Weights of a small transformer language model.
Size: 16 layers, width 512, 8 heads of 64 (2 for keys and values), MLP 2048 tanh GELU, vocabulary 32000, 77.4M parameters.
Architecture: learned positions, untied embeddings.
Training: a variant of Adam for these matrices, 1339M tokens, 5506 steps.
MLP neurons of a small language model. Each row is named by its layer, matrix (down: output weights) and neuron, and shows model dimensions 341-404. Each number is 200 + 40 x the weight over its row's rms, rounded and kept within 0 to 999.
A block is one neuron, or neurons of one layer that tend to fire together. Before each block is what it responds to, as a language model described it from the Wikipedia text at the highest values.

Description: Nouns ending a noun phrase in technical text: plural -s in chemistry (residues, silyl, carbanions), ship words (boats, hull, vessels), also the/of.
L2.down1621,217,231,222,173,185,120,237,203,152,162,306,196,200,156,171,201,241,206,224,224,209,187,121,206,223,234,223,171,197,210,208,179,181,264,244,184,163,204,206,246,134,186,160,234,180,154,250,215,120,253,209,318,136,238,220,198,223,231,248,216,216,208,194,185

Description: Function words or opening quotes that start a descriptive or evaluative phrase, e.g. "looked as if", "described as", "considered it a", "so rich"; also name-initial letters like A(ashish), A(J), O(wusu).
L13.down1124,241,214,198,209,210,164,205,294,174,189,216,257,140,193,274,197,199,243,264,173,132,314,231,123,196,206,224,155,185,282,183,179,170,213,231,152,270,147,247,250,204,190,99,295,181,292,210,229,230,216,252,148,190,185,213,231,260,291,188,200,217,204,285,153
L13.down1134,182,160,161,249,269,189,186,221,176,201,180,189,249,176,243,224,175,267,200,187,168,248,138,214,182,257,158,189,198,254,142,195,195,220,252,255,236,232,244,170,191,221,236,190,181,172,242,204,248,234,218,268,171,200,184,153,242,266,220,177,143,209,177,158
L13.down1273,199,185,171,196,228,160,176,236,222,239,230,248,172,205,251,188,229,197,197,172,235,217,191,143,173,167,190,115,186,238,148,179,205,266,220,256,191,207,181,175,219,221,166,188,156,198,189,259,257,236,214,196,218,220,182,120,210,262,246,206,197,231,231,175
L13.down1366,295,174,179,278,278,86,231,224,155,138,233,236,147,255,213,174,228,217,207,205,203,190,158,247,198,204,360,210,206,178,180,115,157,181,248,206,228,277,278,221,166,242,250,210,133,160,187,144,170,214,241,220,206,208,194,176,254,161,125,197,193,216,206,137
L13.down1421,122,204,164,159,198,217,152,179,282,139,186,258,138,294,204,226,248,214,155,261,163,200,167,221,231,198,147,186,172,198,210,195,156,115,279,262,254,206,258,273,174,226,201,205,196,259,226,224,237,190,202,190,140,204,210,243,186,204,203,132,263,173,183,192
L13.down1524,207,174,215,174,200,238,230,182,171,178,182,186,183,174,284,184,199,275,184,256,253,162,201,268,260,256,212,260,210,250,189,214,156,199,201,271,276,209,226,183,124,195,158,226,228,214,190,233,222,77,226,193,167,212,257,229,251,140,212,185,209,246,196,218
L13.down2000,217,182,191,250,154,229,177,289,199,244,198,203,220,209,190,174,215,233,145,201,235,125,271,271,204,188,224,162,222,215,241,178,200,237,300,248,222,195,221,214,232,225,249,231,175,206,180,152,221,169,215,186,143,207,190,213,157,228,160,140,163,231,192,238
L13.down2039,180,198,230,303,171,220,197,175,213,249,179,186,210,219,197,184,162,232,183,217,232,279,192,198,179,289,210,220,204,229,196,235,185,200,212,229,199,207,169,176,200,262,152,170,268,220,219,105,246,222,210,223,223,148,268,206,189,138,232,189,206,178,219,189

Description: Nationality or country adjectives and codes naming a people or state, such as Japanese, American, Bolivian, or CZE, mostly mid-sentence after "the" or a comma.
L3.down47,218,208,204,203,199,167,263,218,170,216,221,246,295,231,179,181,193,161,162,121,220,194,209,208,218,211,278,183,220,242,116,113,202,239,220,181,165,228,183,196,220,233,205,209,191,173,187,207,196,154,206,207,345,239,178,205,218,240,164,208,212,241,222,193
L3.down684,147,130,213,206,229,193,102,224,191,224,186,186,339,207,225,182,201,239,225,127,202,222,203,156,190,185,210,238,209,219,187,227,157,160,181,223,245,261,272,196,137,200,204,178,190,165,160,260,198,87,176,261,263,198,217,206,231,113,225,283,270,189,222,251
L3.down966,150,174,208,202,177,213,151,178,199,256,182,150,220,208,223,291,179,212,197,152,221,211,181,194,199,196,152,302,188,187,140,320,204,198,208,213,126,178,192,242,244,181,168,177,264,133,244,229,192,135,132,147,158,193,201,189,200,204,154,236,185,259,201,224
L3.down1440,172,214,289,152,312,155,169,188,150,192,131,187,260,232,195,155,254,171,220,133,236,231,251,168,216,70,233,247,211,176,88,197,45,185,166,203,204,233,196,215,220,237,252,111,196,185,199,179,175,82,150,188,190,275,178,168,205,157,242,139,222,220,204,240
L3.down1600,176,152,239,222,176,201,172,193,219,196,163,162,205,279,187,234,213,191,217,183,259,185,198,186,233,101,199,283,259,203,10,165,167,235,252,188,179,193,169,219,208,216,195,129,268,199,246,184,287,172,150,186,216,216,198,226,226,211,133,218,191,264,190,241
L3.down1654,140,163,217,216,174,163,174,196,201,223,166,169,252,223,176,303,225,268,236,137,218,209,224,148,206,174,279,200,185,182,95,189,184,211,245,205,195,218,206,118,289,213,167,136,227,215,285,189,246,96,195,189,212,195,229,208,184,170,184,224,162,178,220,195
L3.down1659,256,172,114,256,168,208,198,156,194,255,216,217,212,218,183,179,209,186,175,169,201,195,187,236,136,221,266,207,129,200,211,167,198,213,239,172,217,174,150,59,255,218,165,221,182,198,136,238,209,220,148,188,240,201,181,125,126,272,213,95,305,227,199,216
L3.down1687,201,155,241,163,201,207,184,145,223,146,151,182,254,248,191,245,116,232,238,171,210,168,192,189,201,230,223,210,212,209,118,134,172,163,164,219,260,251,257,194,179,151,247,168,248,122,164,221,186,178,203,200,174,150,221,161,189,186,213,205,190,209,206,205

Description: Closing equals signs ending Wikipedia section headings, such as "==History==" and "===Pool B===", plus table-row pipes and separator dashes right before a line break.
L13.down153,314,171,226,202,152,208,201,90,115,210,201,219,213,167,217,228,276,190,182,212,205,262,187,252,218,169,173,155,235,248,230,123,295,287,192,218,174,160,209,180,215,176,235,210,226,261,193,173,222,170,250,187,264,217,189,211,149,241,239,168,243,221,253,208
L13.down434,148,207,203,203,145,222,211,202,123,199,218,91,210,176,224,264,167,182,179,206,251,288,224,142,232,213,181,279,204,153,194,169,210,208,235,207,193,200,261,234,172,237,203,178,146,174,256,173,174,218,228,142,224,190,195,219,260,189,260,320,218,217,134,206
L13.down722,197,265,248,160,175,170,209,279,203,141,188,236,185,205,248,197,183,253,218,193,194,184,188,9,162,198,260,251,161,188,215,249,153,160,233,252,248,207,215,320,192,111,195,168,209,181,188,203,187,174,178,178,150,165,262,207,166,267,193,285,145,196,166,338
L13.down865,201,252,212,132,206,179,260,262,180,174,210,203,262,117,101,195,231,114,151,131,189,217,231,154,196,164,164,194,206,230,190,175,284,193,190,197,210,164,212,209,247,269,197,232,162,285,244,190,180,199,193,185,224,126,210,215,154,207,160,192,197,225,206,263
L13.down924,200,177,233,210,139,123,189,151,199,180,189,212,229,126,202,250,307,200,245,129,220,248,250,111,170,209,205,155,198,193,231,137,217,179,180,183,244,207,139,241,229,235,182,236,194,178,251,215,168,192,186,244,127,144,223,228,189,187,180,308,113,195,191,182
L13.down1263,158,217,202,209,191,202,189,236,222,177,159,232,223,131,244,238,188,228,208,157,199,224,193,9,124,264,201,127,210,212,187,267,172,183,181,199,205,243,190,249,234,171,214,175,217,257,191,150,197,149,197,192,165,133,233,198,195,191,175,237,182,276,100,280
L13.down1760,222,275,320,164,121,170,182,239,223,106,222,270,219,172,164,227,187,177,186,136,207,195,180,87,173,175,207,198,191,166,147,255,103,175,190,194,220,166,206,257,224,211,184,214,264,167,158,194,163,228,204,291,169,136,177,218,113,217,140,162,167,164,170,268
L13.down1876,172,127,227,186,165,195,185,199,165,207,166,145,221,254,103,197,178,212,200,208,206,200,174,116,165,197,148,231,225,246,146,205,173,200,161,188,150,193,227,231,285,193,198,171,165,173,189,184,181,201,192,130,174,154,175,242,171,182,200,206,205,199,182,207

Description: Function words like to, and, of, for, by, mid-sentence before a noun phrase, often in legal, crime or policy prose, e.g. right to, abduction and, due to.
L13.down73,198,194,204,226,169,228,221,223,160,220,284,257,233,207,176,157,188,184,198,199,166,233,215,124,240,186,195,214,226,208,125,172,192,254,193,280,129,264,240,148,267,141,246,185,268,174,200,236,243,156,173,225,198,204,183,186,195,188,194,175,190,229,131,182
L13.down374,221,119,269,207,208,157,188,228,228,183,236,205,203,213,254,181,190,301,187,187,209,189,106,223,145,173,276,189,225,180,145,175,201,227,257,199,180,223,175,230,210,204,222,199,182,240,123,137,252,216,241,209,242,222,197,180,255,265,200,170,179,260,195,117
L13.down808,114,206,207,253,216,162,177,214,338,165,201,163,216,200,205,281,158,164,166,299,178,232,163,157,206,188,227,249,76,182,199,188,211,91,119,186,155,192,81,185,162,212,233,218,190,176,214,211,198,235,192,224,199,222,200,184,178,239,263,226,168,167,212,155
L13.down1209,186,176,150,140,224,191,204,246,168,196,177,266,264,198,237,204,133,198,202,155,136,208,199,34,206,221,163,225,225,141,240,199,211,158,219,243,155,179,60,198,186,198,210,253,233,202,253,208,179,205,189,262,218,207,146,178,228,236,248,204,220,158,136,151
L13.down1252,169,219,249,185,171,190,215,183,164,172,237,198,236,172,193,278,220,149,104,251,211,168,221,101,195,193,219,261,228,164,197,153,252,184,157,210,140,245,194,203,195,233,157,229,188,216,267,244,181,289,179,216,225,184,173,120,218,217,216,202,147,207,178,253
L13.down1307,149,238,156,169,175,229,235,199,198,153,167,175,223,185,284,302,178,167,260,200,250,232,235,154,225,212,118,239,212,176,194,262,236,170,236,181,209,149,169,302,205,293,217,217,209,207,237,177,205,197,195,219,173,212,200,146,253,241,212,247,214,184,147,211
L13.down1501,241,221,274,162,188,220,238,183,179,217,206,167,175,196,117,234,128,292,184,237,215,222,158,154,160,245,183,207,202,226,164,210,140,305,201,194,209,130,229,162,192,150,206,139,177,219,217,258,216,225,186,298,234,135,199,258,205,235,165,179,224,196,209,193
L13.down1798,200,197,132,148,176,178,194,197,250,224,257,264,206,236,179,255,191,181,204,198,219,248,225,10,205,211,216,312,173,232,157,183,232,232,237,222,124,204,213,237,315,237,216,152,234,245,217,223,174,160,260,197,187,270,176,152,213,234,163,290,202,238,226,256

Description: The == and === equals-sign markup that opens or closes Wikipedia section headings, strongest on the closing marks after a title (e.g. "=== Elections ===", "== Name ==").
L2.down1449,184,195,172,178,220,242,241,163,228,267,185,217,172,195,281,184,218,205,160,222,235,284,176,227,194,144,236,99,187,175,190,187,174,219,128,239,238,116,249,174,139,171,159,253,192,216,210,168,204,162,196,159,165,169,175,112,206,173,175,171,188,228,197,189

Description: Past participles or adjectives right after is, are, been, be or the in technical expository prose, such as included, found, traded, shared; weaker hits on prepositions like on, at, in.
L3.down513,168,245,238,197,179,203,203,157,221,182,185,201,203,197,193,276,191,140,173,220,206,254,173,211,135,191,203,192,293,156,152,225,216,160,209,227,201,231,143,264,190,204,236,187,175,188,176,199,200,187,189,164,199,179,163,174,183,267,196,202,181,237,179,199
L3.down595,176,172,206,134,194,166,228,223,182,188,192,185,146,121,203,178,111,263,236,114,193,247,183,183,231,149,178,217,182,188,161,217,250,233,156,218,223,260,271,182,223,128,165,179,232,253,162,242,226,213,230,128,164,204,200,171,201,162,252,225,183,225,199,220
L3.down843,159,189,174,288,238,195,122,200,198,221,182,213,264,202,152,160,109,224,145,141,230,216,218,254,244,175,229,224,199,241,174,192,254,158,228,214,157,178,218,183,197,188,231,214,207,201,176,285,220,185,209,162,225,192,211,180,289,160,155,277,174,214,138,208
L3.down863,218,185,141,184,234,285,204,231,182,165,154,203,207,173,232,197,183,181,196,173,257,229,175,132,180,190,195,217,166,193,215,204,202,174,159,177,219,167,207,202,189,190,136,177,166,171,165,183,210,230,250,173,207,181,179,185,203,245,283,204,173,178,209,222
L3.down1029,179,190,129,198,199,192,304,238,189,259,223,223,189,211,200,180,221,202,246,253,248,170,208,176,273,234,141,241,210,223,164,217,160,212,231,191,238,176,197,178,102,161,223,148,227,240,196,175,196,228,213,235,189,247,253,206,217,179,234,230,194,239,271,244
L3.down1591,228,245,212,226,197,200,136,214,154,171,229,159,209,227,195,268,201,160,171,137,236,187,233,205,173,163,288,221,181,173,174,235,171,229,186,175,125,204,281,206,172,199,177,217,199,224,258,186,163,158,157,213,247,184,173,178,219,277,178,137,231,224,247,130
L3.down1814,177,213,194,202,204,196,192,217,206,203,159,201,191,204,178,137,147,195,197,215,272,169,207,187,237,194,263,181,164,169,178,129,183,196,178,143,206,144,224,174,235,191,159,270,171,171,221,283,160,171,250,210,245,248,162,199,231,231,189,179,192,204,168,201
L3.down2028,219,141,239,222,214,253,182,248,148,177,223,183,222,228,142,209,266,223,173,133,243,258,200,124,192,187,260,216,189,220,145,199,208,123,195,196,234,184,177,155,143,216,229,206,295,158,193,273,155,170,170,209,197,191,175,161,213,198,201,183,248,270,185,169

Description: Tokens filling cells of pipe-delimited tables, mostly numbers or column headers in league standings, squad lists, election results (39, Goals, 177); also census prose figures.
L3.down22,192,223,124,174,168,237,116,208,234,153,200,191,207,214,136,227,187,180,173,180,192,124,215,170,181,225,291,181,168,226,221,228,204,208,141,203,143,175,222,179,191,212,191,174,176,187,199,206,181,190,197,204,210,197,177,114,226,188,184,233,151,197,208,208
L3.down122,185,225,203,203,247,219,160,184,232,159,204,214,254,265,217,233,243,223,311,174,218,207,240,204,246,165,227,256,214,179,146,243,231,169,181,196,217,180,141,231,201,198,189,188,253,189,189,196,256,204,207,187,225,201,219,140,186,258,144,182,177,183,187,219
L3.down978,280,241,190,149,187,217,160,187,134,92,205,258,218,160,105,284,214,196,207,267,140,160,227,61,249,245,187,225,216,219,240,156,297,167,124,175,161,218,101,267,248,197,241,138,271,217,172,261,227,199,198,212,172,168,244,209,167,148,202,203,203,105,258,190
L3.down1000,175,165,229,214,181,207,229,268,192,235,181,164,199,158,249,160,181,207,135,207,104,190,198,278,240,365,223,124,187,222,186,184,184,198,247,245,284,185,259,128,218,182,266,195,275,179,213,193,211,228,205,228,197,250,182,211,158,192,225,241,186,258,169,147
L3.down1138,284,240,219,214,190,201,197,199,256,111,171,190,181,138,154,214,218,196,253,170,195,213,217,226,225,149,254,208,149,183,173,226,205,195,231,144,147,130,177,193,195,144,264,255,236,175,180,265,195,140,244,207,243,271,247,178,249,227,155,179,237,199,186,239
L3.down1428,268,155,171,257,258,163,174,243,159,210,169,260,178,188,217,230,214,147,236,138,187,186,213,193,211,115,140,213,208,175,239,183,234,184,183,175,208,133,212,233,198,214,178,133,200,300,183,210,185,238,291,185,170,229,211,188,150,233,259,100,199,139,199,264
L3.down1705,163,192,215,267,266,178,193,236,228,254,127,183,228,262,201,261,225,174,249,173,222,185,263,250,233,115,210,207,224,118,167,304,200,196,214,196,232,212,173,297,285,159,153,173,210,323,242,201,207,165,291,107,185,196,196,249,231,224,231,167,152,174,165,171
L3.down2033,238,180,153,243,234,230,197,170,213,261,209,246,134,186,259,269,203,225,250,148,186,188,244,256,207,166,97,229,211,253,184,222,188,207,250,225,236,235,153,224,204,202,164,188,185,161,215,225,217,214,287,279,122,217,190,188,195,160,200,166,239,218,194,191

Description: Finite auxiliaries or main verbs just after a subject noun or pronoun in narrative or biographical text, mostly was, were, had, e.g. Short was, he had, they were.
L3.down115,155,235,198,186,149,182,205,224,207,207,156,180,224,141,222,162,190,184,230,200,223,169,146,79,234,152,174,207,221,278,240,223,135,191,174,209,262,214,194,224,190,205,236,246,147,223,126,187,262,197,242,245,174,241,229,176,229,145,253,226,132,81,174,237
L3.down324,163,239,233,192,136,165,197,197,188,114,148,211,166,162,171,183,183,124,182,259,211,261,165,121,211,240,221,132,194,209,223,198,163,183,214,189,205,183,133,226,210,218,258,191,214,219,155,175,215,189,215,206,179,152,246,143,188,194,252,171,167,133,153,206
L3.down424,139,211,165,175,150,132,247,222,229,157,202,224,192,183,183,124,181,200,174,249,185,187,149,170,194,173,215,150,185,272,220,213,206,221,167,237,199,179,207,284,141,230,305,276,109,241,169,259,235,181,262,220,208,206,219,196,227,179,226,217,172,174,197,232
L3.down486,195,255,200,199,230,220,225,168,209,198,177,237,219,222,170,151,206,154,199,197,209,223,310,113,198,160,223,109,214,202,165,211,185,219,133,177,247,178,158,287,214,177,237,276,236,361,118,163,205,254,230,194,181,206,216,152,304,193,217,178,207,76,164,198
L3.down677,182,281,207,203,177,217,247,292,196,187,195,256,222,203,196,234,223,214,189,167,165,281,175,195,207,299,206,205,146,163,160,223,220,208,204,150,179,232,192,213,224,230,206,311,114,195,128,233,117,253,215,168,220,121,202,181,231,226,193,224,180,180,160,227
L3.down1273,123,258,196,176,204,165,213,204,252,195,207,151,151,197,241,189,175,196,212,244,183,167,169,217,217,196,206,157,176,199,263,210,230,231,170,173,212,210,210,232,187,212,206,211,183,234,187,200,246,257,292,213,164,178,227,157,163,168,225,248,143,202,231,224
L3.down1376,182,164,230,117,154,199,185,169,193,194,151,187,234,225,173,135,247,176,158,237,217,257,232,139,239,250,196,127,156,357,213,236,269,191,169,197,294,172,200,117,112,203,194,216,188,216,244,209,221,200,200,174,240,178,219,142,199,291,150,202,210,246,242,194
L3.down1495,225,238,234,206,151,175,225,186,143,180,210,248,205,154,247,260,218,172,167,200,179,235,204,149,200,173,186,221,177,218,251,203,183,191,123,186,223,196,184,313,202,159,200,227,210,196,195,244,201,243,209,244,181,231,211,171,219,176,193,158,152,249,297,190

Description: Equals-sign markup (==, ===, ====) that opens or closes section headings in Wikipedia articles, such as "== Background ==", "===Playoffs===", "==Filmography==".
L3.down73,196,189,230,195,129,138,203,232,178,188,152,181,123,209,163,241,205,162,205,196,169,198,195,207,184,187,226,257,234,278,219,246,306,158,207,186,180,169,237,261,177,227,129,191,263,236,241,218,229,219,204,178,188,244,272,137,220,196,301,175,194,232,237,183
L3.down399,191,260,163,205,147,282,206,217,157,161,251,185,243,269,227,202,170,218,171,189,190,222,169,209,268,183,197,156,145,184,240,180,176,171,239,188,253,163,152,232,178,167,170,237,212,231,132,191,261,150,171,222,247,191,252,156,160,180,128,208,229,119,210,170
L3.down435,250,235,229,222,288,202,123,206,190,178,159,187,156,198,188,224,196,139,188,197,196,187,236,203,211,180,182,211,209,239,211,208,197,205,201,200,144,206,239,322,178,230,112,224,139,211,286,204,170,286,147,223,200,247,277,228,223,217,153,247,183,181,246,178
L3.down656,151,228,212,247,206,186,225,185,261,166,197,205,244,152,226,204,181,176,183,231,238,236,206,100,193,120,301,170,197,231,217,210,203,105,150,181,145,178,221,234,212,203,130,230,207,161,216,170,300,211,148,171,225,285,218,209,261,197,184,180,251,131,191,177
L3.down696,216,199,230,251,265,218,196,140,197,179,197,215,290,142,232,253,177,159,181,201,241,208,159,101,238,122,268,183,217,197,182,164,195,115,178,212,191,236,243,250,195,242,143,147,252,182,185,184,199,159,197,180,260,242,226,203,235,221,248,158,256,131,223,207
L3.down1842,167,164,214,179,181,225,169,209,254,109,191,202,177,177,202,200,161,212,199,168,259,188,192,162,218,151,238,148,203,206,209,182,327,171,148,213,131,175,231,235,179,175,108,266,170,194,225,244,230,285,225,160,234,184,213,177,228,214,173,219,132,222,193,181
L3.down1963,174,190,194,201,214,207,203,224,211,215,194,218,211,199,232,194,186,209,189,216,215,217,197,0,203,192,230,173,199,209,205,186,217,160,189,175,183,192,192,177,204,180,173,188,213,215,203,203,195,216,219,222,192,205,209,188,208,189,221,196,209,200,208,197
L3.down1974,187,215,177,210,212,185,238,233,314,151,192,195,247,193,186,222,161,201,179,137,218,204,225,216,171,181,265,219,218,231,215,195,241,138,196,187,192,195,190,202,169,128,142,213,238,91,185,232,125,188,164,188,236,267,196,213,234,153,161,175,122,269,203,217

Description: Function words and word pieces in medical passages on illness or treatment, such as suffered from, the treatment for, died of; also items in enumerated lists like olives, grapes and bulldozers, graders.
L13.down189,165,192,197,263,219,213,259,247,135,226,174,184,212,246,193,213,140,140,231,189,291,191,192,185,182,204,219,183,225,165,201,212,279,219,238,196,154,169,181,194,167,141,105,205,194,257,133,208,147,223,190,253,207,179,252,218,177,265,287,113,177,220,157,182
L13.down649,233,225,201,141,188,203,210,202,130,122,232,207,212,107,217,182,202,213,199,170,179,253,218,21,189,231,147,156,255,232,169,219,259,303,198,227,200,232,167,157,216,176,243,135,220,219,199,210,182,208,276,163,165,124,248,270,180,182,208,167,165,299,214,345
L13.down876,173,254,224,164,122,224,189,210,284,201,207,205,192,248,186,191,220,213,202,201,163,181,271,96,216,166,220,140,179,207,250,148,220,206,175,195,149,163,244,216,132,110,199,217,214,196,185,221,146,199,179,213,204,245,142,171,213,211,211,216,158,216,143,180
L13.down1424,154,133,169,201,180,226,247,138,269,281,180,193,210,224,181,180,158,206,183,257,225,249,161,133,236,235,205,195,195,253,267,175,223,247,164,256,171,235,175,184,144,193,169,150,153,187,163,292,188,228,151,224,269,188,213,182,250,195,190,153,161,213,203,204
L13.down1571,218,235,158,226,221,214,123,252,213,204,248,215,217,208,193,213,154,210,192,196,172,184,206,151,218,196,215,136,214,219,185,191,197,244,168,179,166,119,198,232,139,164,148,227,195,194,277,184,209,157,223,224,203,142,76,259,151,215,191,197,178,245,172,203
L13.down1610,207,163,241,141,86,202,210,221,188,136,232,235,228,212,167,220,197,211,165,143,200,195,156,254,168,153,207,205,226,162,231,224,140,258,208,197,160,232,187,198,204,93,219,178,209,161,144,254,175,205,227,175,145,247,168,154,155,181,228,217,218,202,204,231
L13.down1890,249,180,193,111,258,188,201,208,166,182,188,223,223,173,244,247,225,146,202,179,248,228,174,98,220,215,255,174,304,207,205,215,217,246,165,197,152,196,213,182,246,228,216,170,214,194,254,210,204,169,278,131,250,152,127,183,218,235,197,191,211,237,201,178
L13.down1989,190,156,242,146,174,234,229,188,116,192,212,204,100,224,227,186,233,209,231,251,190,218,159,192,187,188,244,187,206,129,261,175,164,262,186,167,154,184,149,205,188,178,229,226,179,238,170,224,128,198,184,244,204,159,208,147,161,195,223,225,152,166,234,247

Description: Articles (A, The, a) and copulas (is, are), often opening titles, in film, music and TV articles, tables and credits, e.g. "A Compilation", "The Steps".
L2.down1148,291,193,120,218,161,218,182,186,213,225,209,268,260,197,141,174,164,134,172,250,231,237,154,187,184,168,200,169,227,208,127,187,241,234,190,190,216,217,149,157,140,119,205,195,191,239,143,180,218,192,314,194,207,264,161,180,250,258,158,156,197,205,206,188